{"num_hidden_layers": 14, "hidden_size": 256, "num_attention_heads": 2, "num_key_value_heads": 2, "head_dim": 128, "intermediate_size": 1024, "vocab_size": 2048, "hidden_act": "gelu", "norm": "layernorm", "norm_place": "pre", "norm_eps": 1e-05, "positions": "alibi", "qk_norm": false, "attn_scale": 0.0884, "bias": "all", "tie_word_embeddings": true, "parallel_block": false, "init": "trunc", "init_std_qkv": 0.0274, "init_std_o": 0.0, "init_std_up": 0.0274, "init_std_down": 0.0, "optimizer": "adam_variant", "learning_rate": 0.0013, "beta1": 0.9, "beta2": 0.98, "weight_decay": 0.42, "lr_head": 0.011, "max_grad_norm": 2.0, "warmup_steps": 201, "schedule": "wsd", "decay_fraction": 0.291, "decay_shape": "linear", "final_lr_fraction": 0.05, "batch_tokens": 65536, "max_seq_len": 1024, "doc_mask": false, "train_tokens": 310000000, "max_steps": 4731, "dataset": "wikipedia_en"}
MLP neurons of a small language model. Each row is named by its layer, matrix (up: input weights) and neuron, and shows model dimensions 32-223. Each number is 128 + 32 x the weight over its row's rms, rounded and kept within 0 to 255. Numbers have three digits each.
After each neuron's rows, "fires on" lists the tokens most often at its 100 highest values on Wikipedia text that the model never trained on.

L3.up594:126103165102183103061116187133078083130068111104169096111091153168143099135070179156154123087176076142123080107148152145120117166172105117144173093177051154133119124099171146102117166126112123149085226107124120077130186121135119156117136072107133147075138114126091108098093132112124128135102145136059098145123190093043114173180120193085148145169125095123144088121122112212143131084109093109168147131130098141102181136100131090170139115189158169090140124116120107161092114146078093113142118125207105121155171126176095149137114134109104153098127111197165137123125087179145168099
fires on: " Te", " De", " Ne", " Cap", "de", "ari"

L3.up749:103142102123139120112139144124109076128080118136174081145133118124157147142087163082106081156145099120164144101119127135145134171107116114126181160139157142127144121119048135094067116110090136067083116174105063154101126111162095074139120134181147121096088071124134179132135165197221145098206140121138112114161119092107136122120055108138152114146089130148131111130150175131133179152060184080084104115221091141110171111134111168125163153160117131171184169134127098202173084104139133151112109098164130162133159145107110168171126096141085055189109114113105163115085116098130160157
fires on: " W", "ew", " New", " December", " At"

L6.up614:088151100152174111119077142166140145076127101087112125090118125115182147097149148109134134190113113138125128077093148129147042110149072195161106088177173126130067130113120075147122080119111173144129078078138129141208098170104118119140179059117140165095193110189122108136187147092118104148106147050106111149098124072152164111118122152105120102156160116095122136134172149097107126094100122138158173130139148113088113158206121113110201121138170126122129121173145142132079123147168126116110124084128114114074120113138176103128166143136140072159167127126126147100170139140069151090
fires on: "h", "o", "n", "a", "'"

L6.up267:112118073142157143142127145162129131154166127162138089128114192090098067112140176153147106184107119074102137176142189111123112181140132119080147179173120117124157189157061120141113227140153164140121142095108120170161080174147097103100101123181171044141138137132099111062155125128171154158072056075126100153135072081137085116172138163163122074095168185099141128090120138093129077131057176153127098135148106136118122171095125095079157119114143112107148083100113095132099203175104115138131140182124123084088152145126161076116101149108108155178113146096176192132161099116122190079
fires on: " the", "y", "s", "ing", "ay"

L4.up977:065085123107127118111096127161115149135130149097102091162124085198106139152147155148130107071139114169123115183093120089093106133171155165094118180129086126127151147082088149082105175136097125103098094170104106141144179147144158085151117186176169084131078108153047116107048146054168131163219067103108080147159151137098154063132137153150162135091101154168148136120119147148139055140128121120162114161121135153100087116131106129214149138158112104094126138120085135124156134096072106097136136185137108097178031104154145107122139159151112075129119147081091165122108111147180117152
fires on: "9", " of", "8", "00", "ly"

L10.up806:169205201144111097097140114106079099140114115178128137177102107122126138177071078137079198116092049076159136173099118143198164104116150122097124118122117103102162120119151140138153142154149110126090112111138153132162063132137183090058129135132169119220131132127076133114106144116136125113164119138118061131153192155099170183116144166120118124132156091162174183183149175136158098131192143144139132123043153127116146094107152134149078119098111137168117102081172094081117142166087099093101130116192070138142159167151173138143069117087139110135128147116152088083113109146118094097
fires on: "or", "al", " a", "el", "ask", "ic"

L5.up380:142161090156130087094108168140105191123135106130073110116112115091160139122155129154121102133142175125097125162161130127159139161137107147112105188157122059180166095074068160076146118172076100097157125144118196124132142106164120143140126119146161119187102126129144186149097129143172098077159088063125106101076180114155136141113146156076158152218125123124153107124125111185136162105082136104116101129172150154111127112142135143116122131139133162136110120093073156189082082210061111029134147072180089172160069064157174089142162125163130103158144089069168116101178103177118163138
fires on: " at", "ight", "ute"

L7.up706:128125099148139105128071070143099120176100135107121126080147125123142097128181180149124081103188156129161063172124121109151131147206073126126144162225131075170141094134115119099104109132089189103117165122077145167160159108116119101129090162115130162164127150099101171157056076124117082098104116136117129123095194089154094166098149085147143124145227182166116149131138129165147097154105110089160122162145142134098117108158134143124132150167104090150171168162107076185152129134121107092146091137120155127097069167195196098115108125145135182137129066140160102103132104142204128083
fires on: " at", ":", " office", " before"

L4.up117:192111128183148158084094063131097244075089104118084108129111089063129136107169198127111130152128146147140144115090111146159143091094133139124109162153136098136124114088105190109132085181090167097141182168121136138162125098131113119167053187089132143142154198100163157050176097131124159090145090087077129105085169122146140068128151152129104121113113181082101144094124077182065162129142169096186163103167153151111127123142125120114178122121154147122128145119087128092183149134114139117144149103153129134130112127169180090118103126150143092145120077083102128126152112134143120092
fires on: "ight", "unn", "on", "ac", "ish", "ation"

L6.up627:085193074093146128090154118087114115166169129187177115078079147158149115139144133140165150190142077150121119112177131127112139089120111150122118096095132139098095104156140164121180152148134149087117124142170157140071138121097116137135171135104157162161156153129112109050136115154171149112109129121101091165110166161127110123155146136127161063094099147196080144129126116138103112119129083046088113137121132165145140145104151058128122141171172114086151120091133133137111144157144118138135134149193078088053101113186156165169042179118141119128156118190158156112159121162106179185
fires on: "ina", "ine", " &", " and", "e", " later"

L5.up498:172110093092117124053084140150077172095147087114038109160146099108132160140122114130146139141132114116124124194098153092135177143140133124138106096106162149140111133143061196075120112128124169137143117095131109097095110119029099070080123096191152084176117162138077136113091111144088123047109130122109152131107119107139140097103154151091135162101157161135138135144134103171082183171151099136145122111134146094117167196147135073173169165133169090134120162099129131099149123129090151115145191110118055126097144158138153104169133111091088146157120090120137090133105101140139143121
fires on: "al", "d", "che", "aly", "ol", "ust"

L5.up482:105111083078135146187134158093163141093118086165160068106099112157133123146180132142191097129111114172073122139124102083156164106204173157121126113127151128106093133111137148046121145145088083124118122143142157123154153211114067149122160136056116140141111137096192139112061135136084184113151122106142064127095243094163120148150172143112108102131142104177105108143137113114158069144126173098146098153054173127150121133099125118152187150081177118117172137118145075174120093157107174089115150147186124044124126152171122131164148131120184143106083134128155128131154114072163173154
fires on: " and", "e", "75"

L3.up978:121104104188156074131080104208110164134171100170144130151123136152160116095145171145130124179132130126092145128131138143158097127167052096086143173134073192119168136083101160179102187140142134113132136157119136093109119185123117126197054153173159143114162079164099127025176151094157166132108134045089135108101172156127126100183093140097156126131078145119207155083119170128098130146098121155110099125174115123113133102128127139173160069114179096072121062073186097131110109089111104110115165133131102126095128156171111130119161159121114154112092130123123069160157085116128165136
fires on: "es", " the", "ation", "ing"

L7.up830:131149180104106128185091134124074211103100188161138070210133121166161135186133149067217084146120078181164169124136132150093117176143126201143096117112123139121130094030092140090151171058085143114133124110110161094149142147151106138183134179150137122094130070106080153151097155093145118076111136126122141106132100137127127144109132104138097189154167091105138142153104148181112165150076156126099146122139134132099152134152138110093110101124173161104128063130148107115126081162139106110128106112122172090097138079157122137133146193136121169081132126142117152104142128081116153060
fires on: " against", " to", "ing", " during", " Cup"

L7.up30:133121154090166131109096157171095143151094118139126175096141161119073146182169143104154066161122136172113122154107147137075117148130140163106144148144104117179061154109120146083086148111091118103103120089133184134091121136058071124076139090104091049157130137083120148153126106162143142088092160109098156175107131097176144094146135152124147076158131147154152159136128101147132090222170120116130159119112118192144115162128143118127131122177142105153096148094133102059175123107112194179135165122091088121149127113173147103154104124093061174196163095140084159153124121116197139130
fires on: "st", "est", "act", "un", "am"

L6.up125:113096111050137087100131144138142176098118119122128109114088132155114096175135120229124162083070151145129135132120155140109149106141151117174175149160086100123085123152098201156107157076127121095135084116186176156103122046095094094116141087074148104142135114131131174099140127168107147153129079113063133147075143145120121102145136115087118138149159152122153231126129080140148136137139134149051152100143184150137122125096152098161123169107138180128165135097101132153101071137117127117137132124100106108134142122186130145097088128102103122107125165194184184150168142112184146054
fires on: "ab", "im", "av", "ig", "ant", "ad"

L7.up445:147161161134123111128103175114139151111132171151118107121100106138119133146117139219088090126130117151128093114040079147179107163224144128061103119088090146098116087118082143169121183076120153049142155113127094074065097078103128107142120117125154142169186176161144100112121146158126118093126191109107093141116127063127134142164177157131171113142120103120153185111112099126124137151115172146128118114170151136094102110192144174144078148106108149129102142136153122112148110114112146140068174115154084194150125114126139163141146110136129116110106117120176068078200141130140187140
fires on: "s", "ts", "our", "'", " his"

L6.up368:146113144051104105085118091161134099144072158114142097146066116109132122192125118141117069148102120160163097170166156156106084120160096130042130137158110141130090141162089130113107145142120085100144118166176133051200080059155092098192113133109161132180134138116102165152212125165123143154149147093103153109116121165145134085145128099089107083155151149176133141094231108147165105108126129102085145116185128128153188152156129156138119134160123152097115106091108136108130113116150187101160115091165114094147124143180162145140109169116064117114106080154072098173153136096102176043
fires on: " to", " from", "im", "ig", "ip"

L5.up962:117140143124132153131156161171118135145075122183176099126170093192181095136110140170131083146125089121137095104161162186158073142200130167110145086206111131131081132099135179158141112104118081114069109166116122119086161142076087143131166133219153136133152134116087117146078102038088134114145105158088072099147134120140183087129100111119138172182105122155169146138108176131103112101172119119122108084129122069149163111090155068144124108153189160049108132110143138164114115174160098143108095128174143082089130096184111140119134157114145165110127134151157127144116154135091145151
fires on: "e", " Ne", " De"

L5.up988:202156143132149078102071137108102192102123163095086091143118179120109180074118107197118080156151077131137126165137057121149101117112134142082129127143087144110157172128082167121097157091170150143149096123107097111193098129059180097155129121133149125122152127098122145093080147155105140144138186100111129075118148071129102102120064107103188161182133117084124158122166117147125150096128194115143124096199151160141142160105149074111126160107180192108114170137120075113135110131144136063048172073142105119083161131120112132128136131103116130163106154142113124158166146142165129148
fires on: ":", "s", "h", "ts", "hy"

L5.up202:118114122058118103114084133084095113103179124103084153124077209174130106137140159127150155150139120097144211146088174120124166110218171200128079061136157092154142082112113136078123128071079135133130161102152110073159126172104098127128162134102125108130102192131075108140158175125137163122116118183111114125168101125164172088133145149059119130179110161114150103098184120101127147122133126164143161130127148159140105155117133119071062147214140139184098067155130120158074083140119138094091154087087143156121123157163090142130129101145052063169174126146143137152175126150193126112
fires on: "al", "ier", "ar", "ter"

L3.up765:099141142101136100124118133135124158139108079116092088124138165117111092125124105150108113186089157061131120118158215108128158163132120143101102125118082083073112133149125167064111169124059125076107190159077119121128144143123126153116102154178196120109100116142170173105117116084206113105088134103098123132125148127155140085064089147029139146177102150159183146131141187095112147108105157137126128193154188163131117132121107109151148173123133147132190087076112153175054162168117125100118141099139156124105098087122139099131096103159102110173074134146151151145145102134215125128
fires on: "ional", " /", "ute", " League", "al", " election"

L6.up163:128123148195119129120109067119121100150150121127107111076147161138141196207121145074171092178146113158155154154120073115145145087154109136086114210134130134138121026103107090117129168071133127101131060149147118114166147161127114128150074114189120078157126119159138148088122205088177111163142137111092093125109171100167163091134103161149188135157176081122109206086137142121169143138142103123103097179090177128120111072126147124152110135093133185087170109087113113093173128121119128137086112167129120112175123138136176145135095163099128128129088138052043124122154135117183145153
fires on: "5", "7", "8", " to", "1", "9"

L5.up197:150121112103146135130126156203125179089193143137078070027131192102149084131133179107147145176094173113150102164113147154115164121115112181082121155171145113205130049125085133094072129117113138141066176159171113115113152125076129086074155116157138149124116124160107133119143119109151063192079144087138091135088144125165171081125086139125131128113206148127177134094093115162155153154087116154105174140150155139172113150150138118061156164089152153168090087136118168129113095142150091107132168096143127136126114151112147052161128122089109073146162102120100131116135132135091147114
fires on: "ent", "o", "un", "a", "um"

L5.up754:054084127115146095177132106141127100133116102093112058055135133142060111119114172184141097164133088134185098159104148149145127165115102160149142143153124128148108128074159154065109133056107111118101083126137145118116131155054163112144082190101143152089124143156125145103174136052152082209135085119076141125112119079081174087217095154138130130166189130111130145129143089126132188100129120127109153131116158111150185083125108137111140136114137125104166073124148145137142133118184117173166132097137114137181151186161116105101088099123090105137150084143181114095116142118150120131
fires on: "es", "em", "or", "el", "est"

L10.up189:116122155134130134121113141135102108179065126118085060116170130149117092180136104147125122148159137109077170141130172138145140132139141121166165164109108135088149152119144151091150190150113115077111126164164174134155097174135134073094081110129137113168135215145144094133097186172087109105161171086101082147144151080131187147143136163120129144134121104126151142145208167136091097159155136148080111190031129180129088122071094129128115136154133105149106095069146145101085134182106135137093098062183062093138141141160119197143126091163152141110131143127151145171141120125107105131
fires on: "il", "el", "l", "e", "yl", "al"

L10.up1001:140127162123163127131083152128116066160116102135113090115153131143081083179137147113186190176111156109101151121106136110166141177129097116148150145123052090114161108086040150097182115150096101131155113135061173141137169120134118106125091131091087136178125149188178158174151151157109118156146086145148152103081142124172111159096148102122124101141120188144153124090114141172150085116160133186119158149116106100102188187178110136159040135180130111163117133136131166166093117160087096071146134102152127068171110095160168143137125145159053087080148124130101160163133107157178123127
fires on: ",", "-", " ass", " d", " at", "\n\n"

L6.up11:043121155151158163147156058105143073152182111174109109093141163123126126130090167153128107127225111154155112161163113138155116099132077119063128116114121108068090113074105127092125194125168116095093118132102107117144122098077151084066129112119140071195138206147127155107179133163155104119208104156057121111085105124135178124183169107095148141108100129123135164124115109127183139140137065090129185161121121139135194139157117103137156117100142122119182113130155131127144172125176090145096207087171153178107175110121141104135116137058158134105101036206136121108182082153130145114
fires on: "m", "le", "y", "v", "em", "el"